MLP neurons of a small language model. Each row is named by its layer, matrix (gate and up: input weights) and neuron, and shows model dimensions 192-383. Each number is 500 + 40 x the weight over its row's rms, rounded and kept within 0 to 999. Numbers have three digits each. A neuron's up and down rows have the sign that makes its largest values positive.
After each neuron's rows, "fires in" lists the words (lower case) most often at its 100 highest values on Wikipedia text that the model never trained on. A number after a token or word is its count.

L6.gate966:548515502482461464504461480466509444470526500532517508472458478472471500494497606548435505513502505521466544519422503577528593515574471527521532483506512520537543535437457534473508437454515455483413559533452473560531552564509436557555516493552467548480459547516486493502437510501391578484560458622485493450517415549477505463476482399486498505550449542467548480553522459496537551518470559534448465512457486437493574541512484534563487480501568557488501495502462536558476510532476506521508466559502488532519575482483416481452568499508494532482442486486509431475516467508521516531
L6.up966:543494488475450508479546506512553498462512508478484533525502546488518483552454589515547537487489516521471534449549524498537497577477520509562590509453529497586511515540515457534566532456440434497461529546569456503533510452513543516445580503518499563458558519582474528473428557428531532488488425514480464544539517472434471518526448482547529428454465569450512424602487545459530481604427520498506490409466405439567548411523433434568475507489494550487415524460544472488545503460517496464504492530573513503478532496486492495510490493445557522532516494473496468465503523496466554526
fires in: "and" 32, "the" 26, "or" 7, "racial" 6

L7.gate702:581492537501557429468510472483561479460501452508531439483558447480501466434492498498415489407450529464565586549525473524538494450492528473463445595490550526498539486527465536444456495519597510434423493530545530436473505550524508501495476494577522539535515532481532447528538473460481485491514545411481494526492498509458563515480522476479427487435468512531514488489511555550466437511470541469500515467496548475446552449469472493483480513460466516490499460477484462508451429479433463480519461492480447553503491542482510457447446484517535493533488477519481520450495513511480556502
L7.up702:513463553533483458518503559505433503526515472498548546566492509470513554530483472467439531490527530513417517500503431514517517485452520432492472452499453494496546559481511478487526523493491496510444462558487543504508467513489451502491533468473532468516548473516451451479487474480481502443549422473412435470547445498469474510523477470495565404443497540422416481441461485504513535480405462401486426465535468473479476540433433480512452469518457584445504528506482507512517445513465544490501494487516569511417487532543472534479503506582457478478456500462563468446498443477505411518
fires in: "and" 39, "after" 16, "who" 11, "that" 7

L4.gate139:428571470543506475555516434502464477545515444530601456522472507537491449432467439515472520529515443483553420542565543518493483548453477470567578519474470475498494520493509453482563518506519506508498577429485564417456458594421488461479531508586511486594496511493531443565503555508572464479507529518479542574563574437444528518459510465468440486465524487518485467506474557522530560473560470512433554545537500502438487486501500490419490550557523473450619442466466533453498484457416467451492494502560490583543479485438535496461567513469545488507532479493474507525485464501495479531
L4.up139:501519544547545434562482407460549441527479488458485536555483502494428454471497505476473573558513472472514442516482442503527492478503496510545487506518462577527465566466499521535480520548427520452353503468494545556441424485569510490483523492452462555482549467508539541538452524534470542480475481498540563522549516507469513507542442431483472519484536513551467492482541441488536459552464478481541484503474556480514502400559507480500467469428453590507460564530500461491468598549488495425506460504564485460493583465477489554489556523439455429474486444424546520460447508529414480537
fires in: "to" 18, "known" 14, "such" 6, "note" 4, "titles" 4, "notable" 4

L6.gate384:493505420486508512463591543590482545511504417479494531505484449507616521482526528544472496486559474518534460610464499509447518451520510460535512512489469547535492497432488451474472438450439570474548475498455458472503494455525511494465499476481530506465446546502462474489579460532477533545474537512491505537523478506525471511487554476530530526459463504454562516470509557527509449527568533559539407413482532488538552467556560467528446509532425468478479550522481421529463493488455483560470506437506497435513490557500469458513445535491496513409543525490499472489577445529580521562
L6.up384:479462487494522514430491573519515543520604423430493456550450446513452493556557530512479480528499440492548511472446499517509470463506496444506466501519449467442462505488455500468448462448488517500409524458469453432503528429519496556477483594518525538479567475482502497500433487553598453494470532496564549492457481525563531547504518432497494508533491553527485538456521530477451530511467477498539528335510501501453545445507511459562525495500518541526645548469470456482510408432560537456501485524473473496444471468465446505470506552476539529479441547509568454524510572458465538467
fires in: "000" 37, "00" 5, "0" 4, "5" 4

L4.gate341:487536477483452447499478503494548570426558497468496503463472503540564465493535545495570535452492491517539449430516435511517520466492486436494498461478530478526436489508534557513484509569500438511532528531490547532529506515438563515452478495515494457517475492508450493419520532460464468483497494502504418552508542508519544529530561520532485514562512567452493536519542532468504379484544502470457480555508463493457492496512553523591540510461453523480420475544490511447461532498519530520506535554530452548482536511521443462491564513591525483523497422554611480490520430521505520500
L4.up341:554543504481526522413495443532510552461505502446515433426504532554503472528520554497484475518477468590422485465397509471557477468492551486454496494506503485520476488512510603468463460542510473553540447501497573524489489542510486508482495498519506493486565485527531499471496563473539496458471541505521545478491466559556547526566515446558567464481520520510557541487464413523563467442507547465503428514445495479448494587547484469529519508506493526475516415494457466466499470459547547504527486506504476544495499452556485500435486485479424510486450449497619494480532473483536495504
fires in: "as" 55

L7.gate602:571582550514528533535504513482443493505503452493471576550492490503551511451504572485477471470435591481563495441433499451467566495459496441513554544519512470513498577470495534464486416484587453520497506476475523501478495454480462566489535522563571455554523494527451541578553452504537431538472450533512613520483583483502477448489494511481461472491490520545526464569438499537514534490462512528464537499467480480481482473475530546429505558545422506483451514491518479455479475434495515482438504513485439559530538548532528562521541526500506530537426589542494551477531475477553549494
L7.up602:367533497552493577450542484443546470506543497478488502520455543437538466486476526510527564516526481482481531516520453490467478511494545461543417545497388544558503463450419468554527533517546466502557486463536523467554402486483443567482507453458518459470403490605510482433524544531494457509497509484540436525481515464430467487446533541506470548438457484502547392463437494479528536480544480459460507437524476540554510458484515525551461558484551486495500532498518537476532447465497542434536404490468527518512479555511484468466435489461460519520556497510480497549480436542544463492
fires in: "had" 46, "to" 29, "have" 9

L4.gate70:420539534506505441499501545504517486502487483533551538427520507495633523514457474508521415497592490507541539540507511502509489472488501524494510509532516544398451472510536503537483489527518535475470501584539463451570455484512460502496495503435508473523464482475482506536471512498525475424519501484497508522497456495555616535505472421569496550523584480546522449504484536554426446489511463508477501509513527535496488597496524587506472482461496505535476431463503485467543504468465455557479508625511492498584559490576497494500463523458478450553498527451602381525455502484572476531
L4.up70:471534433483505492495466458509543564515486546495521473535496500455531528464560545530539489507479584513485529444500461500492466585532500460523485508474535500464507488512466522486542452489490474447507462521511480482505473534541533532521492496545544498527505522541479485485433477489572509478593516483546468483405464513506519428528543555567410551538552476475448544539469502510558456521530461425469547498476488469533499507458508556504490448491480483523448603482510556505546520484448572484416500473496447456471485519461492462484542528538507500548481468427499537510537460540519464436
fires in: "as" 23, "when" 19, "while" 13, "although" 12, "if" 11, "though" 6

L4.gate617:473469423481554455479496558498511528459484500526495516526538546551450510590493567498533590497560420521503515484544503462470569477484536522486487503580497430485525536478519433503517470514516506442543496498545488502499548513535486542473431519510522520529509491477498491471530530522565503465510523497504531568453439511537478465508530547546497435513449532574458544533435481547554495502502480578488509449526570483515551455495479440497552507459493544480481455561453420575503553509547557551519425532514532472482420491461661478472554477496491522538496541569514491528431528532542543458
L4.up617:439521579541519574533501518527504496481539498480461468490473491472531468450442512443537435431489613514454521482477464559512465579496471590504422507513447506448412491520468459448504454574484487501540471532480470604467462504457483512473468541478458526546587501423469465490543457480549463477492440535458546468446547398504526445443531540516472520460453521544457498483509463510439488511555491477509522511487466527582491515509610492554531544455484463498485514471516498489453526514549443542553521436505455518521527489450451518449544461493584401519552497429468442456469447542520518494
fires in: "for" 18, "as" 14, "in" 10, "won" 8, "year" 7

L5.gate562:579542534536479496422522467440480389551478466510514451518435518471541510448497510507535498405546541577500461559553535494543450454542489547514541603534433485519471543602497511540455441498620513477454453537528534542513536503480522539557519529529486473548509545487564483507458390469523463489468588488505517569536494459524499438461541554511537565493448552477517491510480518465557524541435478533451522498550534489498445468510486502547473461544515491476597514425553461516528478559537489494482484453556505521510537523475526499514522463522486480493523518527474531470535605524486544496
L5.up562:513470485562472515482498476500432481518525520519519493571446453421433587462400494447432478479551482477450471491514493493448478522594517531501536504514400505503592483496523509447565508481526468477503518510424493467538519531529496513509522454511439441464466534527520516479517535551506540440524504463515507461446460484514482517429502516496517487483557489501512413451436557491538546432498453519533496527491469560552509554497480483470506489496518386550524524518467485495533486584495538503489458460483548486503481490504488503556472496479480416552576512532518439440618471473488483437
fires in: "have" 13, "had" 11, "with" 9, "having" 7, "get" 6, "give" 5

L5.gate346:528476499488489534525484487556525573496450505493480463443492601494506427524513523452465532484529468528467578507514511526453457502504481538504532408508502568512467505586475509479526583489508464510549466524411507575486448565506527479506532503433532475443483523499512469526535463478449544455556480538484375537460587474480444532586509538512477535491574487456435498433523523495477460480514521499431599453499556516438453512485548548431479419557442458450513550441480495469576504463438463521467472516512528524489496459478498468477507576496509497516481502455569511489497527525552551509
L5.up346:531516510436523513492476487532531458482536457498524524483531535502542428495500504461410522507494513498592480410552448573547522542515486511481458519412497514563519485552514458618544521479536571522534484498406514507441484599466537475421561474512450538510557555466393590518548452479498463406477467534456457561481447503481454524607572505516474521483483446527465481524535528528543510471579482511513515479517475547442454582524481486473441522493502494467464505515462483479522531489473500569506535485521468515553460445423481441456468507517492539591495493472554539440522512485546504478
fires in: "and" 35, "as" 14, "also" 5, "later" 4

L7.gate104:502507517547514535585481532519504594499501482580561455532539425517496518558570556447495522553543465483571520475528568477449473547460461543506477471513455497535563450575493530559473461532553489459479509497492416505506483515462576478452544438485474527499518480463544503438484498524468544493566600591457463437482497538489512435445586479487467457608529518549450501460438450493517476470516467503529495465543579419454471564487478526535468393493457483533505570528487538513536478524465453498508494511533495468585567513473494516439572521486490476464477451478497519502509473458502514487
L7.up104:522584504519547480558519524531439513460495573456494446493463571430462489516429511514515502538478466490492513487508456468565527454449580472519476474479551488544460493540571486487498495513449439539529512440536490523569472548481515497469500528483446484584524472515485525508502431469552518466531573404491457436487507529474511490610485420517512516571520501472499488496529491444520512449542513477426480542471475507486493489448581541504530463455539495525476504510419441477456386491518513469566429448501486449482516498544462518467539526451471498565517496483469504482441466484508465488
fires in: "as" 86

L5.gate275:459403482473451471502540493564512509525452479562462512485446583513573459506518450490503540474535550586469470535485503502454558561590494481505506506414526460528463446613474538474446510479539429452516513547410432409531526503482454522517529513449501441560530481442470458464492504478514486520531571478531487470553554511497599498512533501475478568515495517570505539527447503499557563467490494518558557516549575472500518565557534535453556509503467433489536490477550476459542550504444485524553540545540496409510513499581563444508496458520479448578513513486450518485494546517556515489
L5.up275:588453521495483541505470461526482498480525459505488463429511553492470468476627418525505471542526497507452501434456445577464485462473608406486486504474557440508523503500503522479462506462494369505524447450521584480442591516496494517497549504498550544543500444505487473531483507524471555541480503558492504522547464527499492503525608484495508537562567486596475455558479406530518558522467494435502556518497519532483567488500566510518511496444417474500428447502501547501521473551489466525494501493535470548512578500529510502519513484543502502438500460492557512500535520517506483486
fires in: "as" 45, "table" 4, "ontario" 4, "treatment" 4

L3.gate406:533512516480492488506496484492476500491478464524481552535506485463537471493532512526459474519446515544494533463569498499613493531516415568491467550491555570513555527513474481459446479433537593578473498588459439463463427413530487485499566576544535551558465447444510524439453449515468518458442510458510443516426538472446544497517529461532521553433495535542410468532477555510527478475473512481498510561527529542553468459485515473473522519540497507531427463479536522510550518453525549492460485456468473516475534491511449567461507569511407547516470500451546538487456500504492544509
L3.up406:487459501475567489475418541550445533528484472599501553428492497535480510535501498506486476518533451516435545580556490538506552475499422466538518532529510485552495541457508511491549534533528530457622551501512481501457417507500540448458531459519487514522505515535502463489477482544543462479492541415526489464582451550473588528494474505580508493525507505433574493538533565499491497496515467573489458455458461502469538498533457482480544456441490534499468535580508474567560467493511457572482488493492574472482475457423520446568470559529478500516450469556466442470527488486461502453
fires in: "that" 25, "which" 12, "where" 8, "this" 7, "according" 5, "order" 4

L4.gate505:546506473482492526450496506567472510532434453534513481521514447468512487513594450437521508503517639475576508466544495536491525476496495537536439580504471534473479520446482554449478539555489521523528528503421520453537547528509422510535477522464527482524569502543536459498573527480476489455525571547493438548526501507514467461453527391500480517439484485439495554505530445545533467500520532468552544477520467546458529514468529541453449510489473458484504488566536441475487472449504521475440455448517502506507451506500455517487488476603476509481594589492500522468463574418542447503
L4.up505:448509416523488482535525490453542493562508479547521577558506481529460474458503451476501460460547491445508582437445529514538548479416446520553479441519539547480482489439566467504494516444550484491526485463504520446507480461561561484547450560459461503455521468486565536505547553480504489498585438492501489495591485466526482499513507472458480456469579589424383512492465446518483463541555528388541491542514496571458560485471442483469486484545498489506481555534527510445413424512477543458543470484517576533537520540474500573546536493496486478520475451489476505421442520486494468451
fires in: "to" 59, "on" 6

L7.gate35:553468527524405431521513519472447509494465503488475532443526453472518468488564457553531503528455555582549462567487554451417489510500495420493488551443448493524517540521553500444510487478502520515433521450533443443519522435543461547536432463511515461504473499460519467457518503479486469538552525547517521474555478501527536550523528429483530518454528486505542475567511498466498546532501497500495434553476518544402459570395466562535403554549534523450504508474468590489527576464453524446471437490511440505511493484513538477527532491458528514521478492516588538555480510491510501541
L7.up35:544588499516555527500549519503504502487505432532525417481432551434496528521488496509509495508444429528460485503473451526514521514481566485619524499510482537517528495489464477417520518479503408481426547479533489566473454525593512534420541502505465519454493510515460509470514566483409493499555558564501496518439473522481494519524477487528540514523496499503468471492404537608464441525461474412547559475521405443533487452527470531520445486542519522506532438436533498450512524519509522543481497519487498572564520508463478490503519519480497537504486441438515470512507519489492533513
fires in: "had" 23, "located" 17, "found" 7, "were" 6, "mainly" 5

L5.gate931:475509538512492524489524469527491447455507451449530524528480605455477559527458495486483536564496489529595483541588487512487507500482466511516466487552475514494500479460473508448513455510442455530544471484455468458472492550536485467464507496500515389615504499519509467413486518555539529431537415569529526510477452543481514530385526536498479569464427435567467472501528492483496539496424461528525440495414545467423518496439443527453445492464515491455518453493527484511488492504471538472498509432494453490447462444522506427494379536530460565498501555492503515503453480510482500461
L5.up931:548488466477512525525493548532407469432435446475470445492510531483455423514518500468494521475484492514482480454507491564516493409529544504493447561567527495502545522531575564462413494494566588471488554477452423497565532535467503520496489395535493479552457555548382428486427457443517465463512485471496459515475428592566519474549490533477474510538469526503495508433503591562491540553505465521525497504545478527523446504503508507519558505559487458509475524526505521502490535485455504481473603534494462478422447531517527521553511590526429480495458496495458531512564496528527509442
fires in: "where" 19, "after" 10, "when" 10, "which" 8, "however" 6, "before" 5

L3.gate875:466449511537568517507442566496539439432417545499533409509492496460482539499511569526518502507493506501480493449453426500472469492505525478550557538521530527412522539556446482561512525458521467510522508406529505494493426500497519525533533575561525422443464562446517529447482476476457477506462489574486492539525504481520518525455559432441529511489452535456427474481518515564461452525467584548542532493515538544568517530461517508536456520466485500459511485532488493539518547542535553489488524518407497483539482471493474487487550493618453500418525491516486531423504479544471480512
L3.up875:500498564514534537541457526559527469512524483557553496547504436493505502522488515515502466480504525460474389426552545526561467546501481475533468504474472487480526534496467544565538504598463448512441477514471559497469463524442454439565555443450497570492525508454487464458472502538471492531543505503465471474474541464520515461447527482500479585514475413483462477572504431438445556530524514556567397452555461489523478549495491521547440517462537538506478510520454521507477471473530431520447507462509568489504616484529471534435514594506474474485570466500500538496513489598493455533
fires in: "000" 55, "for" 5

L5.gate184:552472472485516456476466496532504530527535490574482521481449513513463507508474461539497518561583513479482475567499438589481495539495463456518517466461479561531497523556482534483470523460468536470564539609424473543528510489541514507518556444515571497528518493469389527484504468536592481553469521509561482479458435539519531515535498524530444465498472535539498534407535420508591548491443531418458492434556507504493488491445552493541517463383515502510510495496452511449541553507504467483467489487557475543497523391523520477520455444568512518465523466491548553513529519494526571489
L5.up184:478541567520468509452532487470557574567421466496509489480482540475479480495467481542467490548564539492471512483483479486501481499512580559536554541586462571575568535517496533444496484475510557463457474537464473493520520553480536509453447512567554485541434542449510470435493530516520535454534531533571486531551462507547486439501536500543435534483588501466449495459459495468470532513526476503534483541472562462485486480471556518484545508454498484453445524487449441565447511474497546556527496513488511464552479497518490540491542501504446530536512540490550527576528511487473453488
fires in: "which" 24, "was" 12, "that" 9, "high" 6, "who" 5

L7.gate805:502528496489481468606502488524515541471541448428571482479503503442567472500523528515503515521506426529545550430475511508453482482515463362619505552432520527548509577478501470491481529528503521405489495482535486484511462562457444553525461520458462476523447522501500508484498508509455571510515497596491396560481486538580445482510491546489524474473482505543524431496561467528493498453494547515557472428597488516448575464461539513529478466477499493432425489496430397510447524480473486517543478504503523498478551447443500544424487504449559497485548438471496510545572516482474493480
L7.up805:588441476534534534463485460532539517455501463485486504572477494414475522482456464497536597471477519502429544460549496481531474449519536482519516483516441506584473533498492430587480540516542465532489469472495505498481489557483404538590573520505402496490541422516482479541553496488504419498535463524522435475520468488489516478528506455567497481524502492420533540466479523464521458438489456406437571482481474539502471467548504548515454494549506518534506542476479544541522459493482479482531499551496565544504485463531459558507524506461632449538432503484601523474464583567536463517
fires in: "and" 91, "or" 6

L5.gate725:556490450472431493446504467503537485439418395488524451547477494440448478563488452435576459514545557475494498528443507466428502504490439460519480460501485490500495509506473494506514474509514485445476484475479469516514480472507511496507550517532456451521465468469524510475527480523509506533539513411523456526467362606467524462530544534495540504443418544530457527541548498502493465487597461448425533458467473444443473525491469498533407488484528533527506449478429582505514520523442492506484581467519521495468565433513414536544504503439489501548523525465467591477478523482537620463
L5.up725:520486455526528496541502585562493484560451532384521511523495407476557503572555489493573483483536575448539516561496524555504404527506470515453496470500476515522508471476508496434435569468436479564484442457499521566451508494417501458435529475467475426499462505513490411510462478501549503469475484510467483591425547391484484442502470484484458492534520481488510430527487456555517520503445500479503486559502460517463459497483554497442505564556531485476526546545470555461441555521490484520455487543486493512559519459460440513555485576504574498514523530469493519462575526482514580499
fires in: "with" 71, "for" 6, "by" 4

L4.gate296:482460449463457436436475525476485502460518506495545449498502464469452482459526478467488500537534479535447482484388561554532490445534542492550429473572480450471483505489428514466434402494477474513557516491491516445461525510515548485461535471439550501444506581509456502487422461460539445417527504478480480577475489597527519557544494509467524464516488463447577549471500442528503495473492525505524488509483484451463492481501499488537525513528470548500458508483598546489524458548459497513461408523425508506454508443523492514456459477495507529464502475531567546487503499466496545517
L4.up296:464523530459548477494478524521588514495473515490525518488471489562418529463498480572534449493430473540484497470493537570466441501476438542530469472435490428419512562537537548456440558400506571501524513501446501540545481469496526450469537543554499529519516539495610493459393477416558522533486507463515518575493535477479458529446552535535538513545519503541482466448507525516440477442457450526474506488481499477482458508533496560503452502537487373582479608499477478542517496488567523534544441555457514578490492480441470475537539510523462504502448427582457499429453461488526462438
fires in: "with" 38, "more" 15

L5.gate237:517535499457483534449501507529474561436488457599478562578514527537536448448491480552530483486531548463487489533523554487509483465477544469541551550551510507506497453474486476466497433542530494462476515462442502505516461488500518444517556533509562472505508491462447591485512517462529459519581500560533454536500549489417463521477504500511499445558562456462521399503505515508514479420501498484510511510643481488485510454564487569447479485579433500472496540508480495468490449507524442458443467572473510492517505483564523475505442497516553532514430543499520440554498599421481460549
L5.up237:535552411495488501553542557498391493556537556540503558547583512462519485532491466530556528517478468484463550463586516501478474468520459530502489494521569540540514562525395534473439552453451603492411533506564514430544415541482492483423521525493500454501500454470457473538488552509480538539448446568511487481465458483496439443493535518508517516522544482452526551471552472555518391484486539486515451523500521525543527457531549502481480488437495545607574502386557473503498453522506494499499504475549489517523522514449526392506445510533518489517482496491498442522475543483516480517
fires in: "who" 16, "men" 9, "to" 8, "officers" 7, "he" 5, "people" 5

L6.gate771:485504519516535576526510437454466500519436498542511416589550494492535512546482477569541499491520487471499433454475518481468480568478472426591491423548538508527566478498482483543500524517485544556499478515548477547505433505540507471499485514425487490570483533464558554422509502547509545471457519481513539505448505539561523482543510552457517485638492539472525498495548501480416512497465546500497504469458466520517474575486544466440432501563452420557528532523510468486500527443495542486520452574577549517554505439450521511477483467484540491522434473512483509470476475532508492524
L6.up771:505430509503416601461492511531506465532537564511510524524558489515561459476581496518473485504512528482429456536450459509450566601503423500606515445544443531542437459530525501514531539526495521479490487471483502555506477579477425486497481457516526443506426550532529474497520501454506499443514579522533481480458471516517502535506524453488504478510514491438567489459494583549493547472511537479551527488423437545539447542479539453511495456412484515571478546486476452469499507469445525535416513528473471488469513486492522523536511515551493446533506515501469486474408453552469453519
fires in: "a" 52, "and" 5, "even" 4, "harm" 4

L4.gate1023:582553500489467534551450481435514564490523441510458470481442472517485421482418468539543581513457398510512465449577516498532426478539530448475506464553508497485529488510446456466516472418498516503529496410560505562439516513497467485531506537528498424500523449461502527522496480478488480522474461505524560490465479463509519457478538449474478485507509489469499506532567541528502449519471579472498412547488461499478553532507489538460549507481451441539466512522511494513494544520487481536590503495512435471499510502567515578514630509461451531527474414505479532467424495459591497542
L4.up1023:559546505522452474482465498492497473478509484479577443535471519481605554474486517499483498487492561500488485488535474461460504584548547517528378560526449507537488544529509464508497475495558518457504480443497462541455477505567481527481517513498547504475431472489499443480416386556512411494460459494577479475443443491511533588477573486530499516498544540518497547495524525474553509524488483484491470446532486525545478523508505493469477528486461558523494523412507462402476535527503460580574488496505569493520555510535527542526594505525495507523495501498490514481447457484475472479
fires in: "for" 16, "of" 14, "t" 8, "to" 7, "an" 6

L5.gate189:472492550565479539485427426549528456503578450560587517464532599499479509482418494532575560526534438473498498513561472552536490488513492458557589506452514489438528499573487569473539473489475490541526526558453541463504537490546501515487524489544510489516498478535506500524491480514490480485554477516477536513551496492477532434551492423524482475494475496537487483488524492486528484502550416461482421507545502468559476545455482510463462504572526446450544520403560465485487553544547478477509460419579481491502489464456430484485491501492544570454549531550488579439452453456484415466
L5.up189:524462515528569486492510551533474485519494629459426532557497492437578548521558484437460497472443465493441546508561514558445478488510528516541501489543501515514527519632476477505449534523587562461481464505524494492599413486484509541500451523502466526480476583488475419431533450475452512580526502467566474503462471494408545529484493506471486536481465524428510463534475507491494490558459507471486446483488490587429446475449518554597506540521524478479503511485439451547499413481437508517422513492545557528430457498511475523476479493477441389466493501493494466552493462488547429548
fires in: "and" 86, "which" 7

L5.gate451:587421447554490503542537511419537475481479601574517544382567485503529485496506543519522470519472531431522461532499507450470542443491481518505469551523512471557492523454487543468480551544547577499513495418538464524482499488540524533452479563483565431548529493517447441440481493468460552499442479532508500528515474461514496416585519496468528429447513615539506501521538480491473509553478545537519531507453496540405509522430473506539552495443540532499437513506426476386557491489481516488447522524469452497531532573419559478488550480526503498538545497557554497550445503544440524417
L5.up451:554503535567483514573473565462430502438495492497451488415461465507564503541503548523490532525408495534473561506537499483535477570465455549537577504485557515485465440527472535484474465560564520483516527474538504515507547551516454547517437447492484538509498515454482516437481535610559522499547531477448487410490580481537518515533525467533488457489511565504454512497496479493503545401418514590497502503531467538525439501501508456497517426560464533591454487539487446557564546515516493508457565475502499486523498548475440522566539499495499470462431446561589540463567452473521527478
fires in: "the" 20, "each" 10, "one" 8, "those" 7, "maria" 7, "none" 5

L5.gate89:523497474535485527493499541536516426487490539517554528427486464547621522515476533485517474489507548555501586485469539467465482494449494427481511540531468499485535526489513505538536469555489570539488450497532482613560457450577556451525517502541478470486538501471471507417559542514452436502414482561470520545546495453462512442506489530531508410446445470534547525502509534474461579531482570445502535435481595535516504479431562387474556511430447479533451452485568464549505509426473460499493476428467405570463477503553470488476539485505549472543535526499463481484458541506536465548
L5.up89:479509532515473588463462520507546495420494478472450461486534527492483545522510598457481473486494508487457493550573506476505478480439490521536539487474481478464481472491576441533483453458472580466522551486582516493488569493510499470488525429554438475580432576500504483423508558489485529472500531470451468575570515606518470517509513564470490509451514495483534500469470508540507516528513553447503508490507577489507586511470529498527558503491539501496518500492494542634484520540426544434437485436528460526476528470509471556583477514523534469473472548518465529556536407512477568509
fires in: "that" 32, "this" 23, "each" 18, "the" 9, "what" 6, "outer" 5

L7.gate508:569499485476496447537535501473480464467516471507517587514608433509529494563407578472501496497506436497503491500429504523556420455578493547460464522497544502522472502496530480559489521506516550517501505462458449502482450555492515512552487509495483506487456494434521597470450543530439452490537518530527456569537530608590488433500504453569509507486567469476492503473487530445488497504601475482472542502515515504425474471538515535499477506459487529525508507496523484536507546473470534482384560483474543585412515515476522515544503448488445517542541519504477476520485584565535561511
L7.up508:489531493525525517493514449438512454414448483494541472488521463513444526537593503515483474463630433556567549446470509472485462559483463457555379477447474492610454436503585418497449507485455466510567504488504567448550480482579459507507513464507460579540435501455547540470464461480434537472461531437488490444476460494482491519557544525427530516498513513486609487464493548503544499493513494476513555508494538465477478443554491520511456475559585510459500517477489488466483527525467540526457476481515534459525394524463382516486553528524479474613478499538497496470553416538533527443
fires in: "as" 27, "but" 25, "and" 14

L3.gate542:491528497586502521465532486563459522529540583520501514639518515473538477470462509520531496525482493482539616461498483538491553519535556497574513503509500517531553488460466545476573543537512498528537537566502464444474560511496526504558564491444552505500504515497470489462484481457504466497469528485452505569422499370582508485456492525596477551503507478526594492483533561525487495462478523478466436496506483508455534514551481487492534452570435511452454467402498563493511548517422582481471500534459447440508465489467490531515413537512513500495482507513552489478521473456469503512
L3.up542:517481497531467494540457465582424510543530564591483475477493419482475501562556515467522539439447496546561470484578408543446522510477414496415515536466493476479533482550510498541506479548541538543548549456468547534489503494521496496496427479480591458458534564545444507523477516448519548404551449483435482503478421467501540512530542479565536547505449544487524471469483484444490369519538435523474513529540501426492517493501554474530480417502494528532483512491532491560500486534522523483488488536549527478485504530492467472517534460562463591466416457570542522462496492527451546521
fires in: "who" 59, "which" 12, "men" 5, "to" 4

L4.gate847:464565475579424479571539549572450544493459462482563478469519508519528496494515506532499458482467565487461497483475520532469429497562474472529490500523522537476483506477539493490594442519440530487612482451514523518426564436612497429502510477472540456495498525425484561453566536500556553533495500523482497527493487524482466485497561520473546457449565450526519536551475545527530574433564501460441523485421479509496544470559511429432548475599515433433525449498524524541547571572466465507576464508534470566459475483542518463566550524622527467568474485523476508473494495452525470503
L4.up847:502494527535498488522534530544471458441468529502534524512399454477501513523464516541515538532443482521507513512547508479536503463568491512538491468552519497483587472528500516556488522466449511458533527497495508557492510551519538479489488513464526455533583575525484529522495495514478590510461550515480395415537538515495565559642501518481489474535553495539512509515420534488527499526490512582536476518457499462487524469531558548496499429594496503481450516432512466600522563522542470569514504552542480445550497499504531494515473501447494513481491503545471520516476464521444493517
fires in: "one" 35, "each" 26, "that" 6, "an" 5, "this" 4

L4.gate1019:484529526546546484594463547558502542550481522472526523483643499498527444487509527518553426402508594533501504481590525478500549491530576491512486489502564498530459454559493515503450480449591539458484548565536517572503541505556504501482462539481427510498446531477479532529472493476464525496514465581484519517514473474487549463435455444545532489498452488529478451465458521429559521477514538413531536538475555485536499522473487463492580494420473537443467454453495496501455499516488489491538530501474428483555546453547462485434501500495474456460475558499458457501456474496525517526
L4.up1019:485528483511466481479401486557475518485468458460537531508536533529463496458512477485492500403588473458566492460549445552419607558425544505490432410502484514516466510522530551502435551425498433498487449594428501542493424508510492488476525592506540473500427480466507554502580503591424570433542576481500519573519513473465487477511574521493486501403495457509500513539526523465505535474462508487510561543475583482520469500478510515488475515499556489505527448469487485522509469455535574453497468495458480515509485472407435511487464504443410491417499569467530459505482554484522519484
fires in: "of" 19, "american" 15, "japanese" 8, "russian" 7, "mexican" 7, "and" 6

L4.gate116:466485548503523447464514499508473498553495456532459544469559429551535533457531488541486463500463517546435516466467439492548589514496547513485502539488505536505496458447554467468502446506503529466521548441508466537474532472532483553511535501500537539501484528577506482515431490524497493568451533521442462524523537471531491552443461457545458515461459449553511420500553516451525522525499488548535442531500435491499514504477452574480505535469487514501400471538492452523604500513510530515503476497476537527590473487556466503504428478540470472510409576525543558526462432534492543432
L4.up116:439461518545479500470467485467513470475486527453501474525421489442429498544499480392516536532517494503561455446468474476510511412516476463512521503440463552505531501485505447501536409454534513466573489521462498525532437484544480479508429524544474514493482571521475530495450473476528421495488528477487399424558473461555506507463525459559510550525480471525481553437502533536463513536550474506487378541550460424494452433595509536519486500502458490516478530493497408479558503475536434476558519461611443396488538424508440520576464519543451499494481497454522493534515498457514490603
fires in: "which" 51, "that" 7, "banesh" 5, "who" 5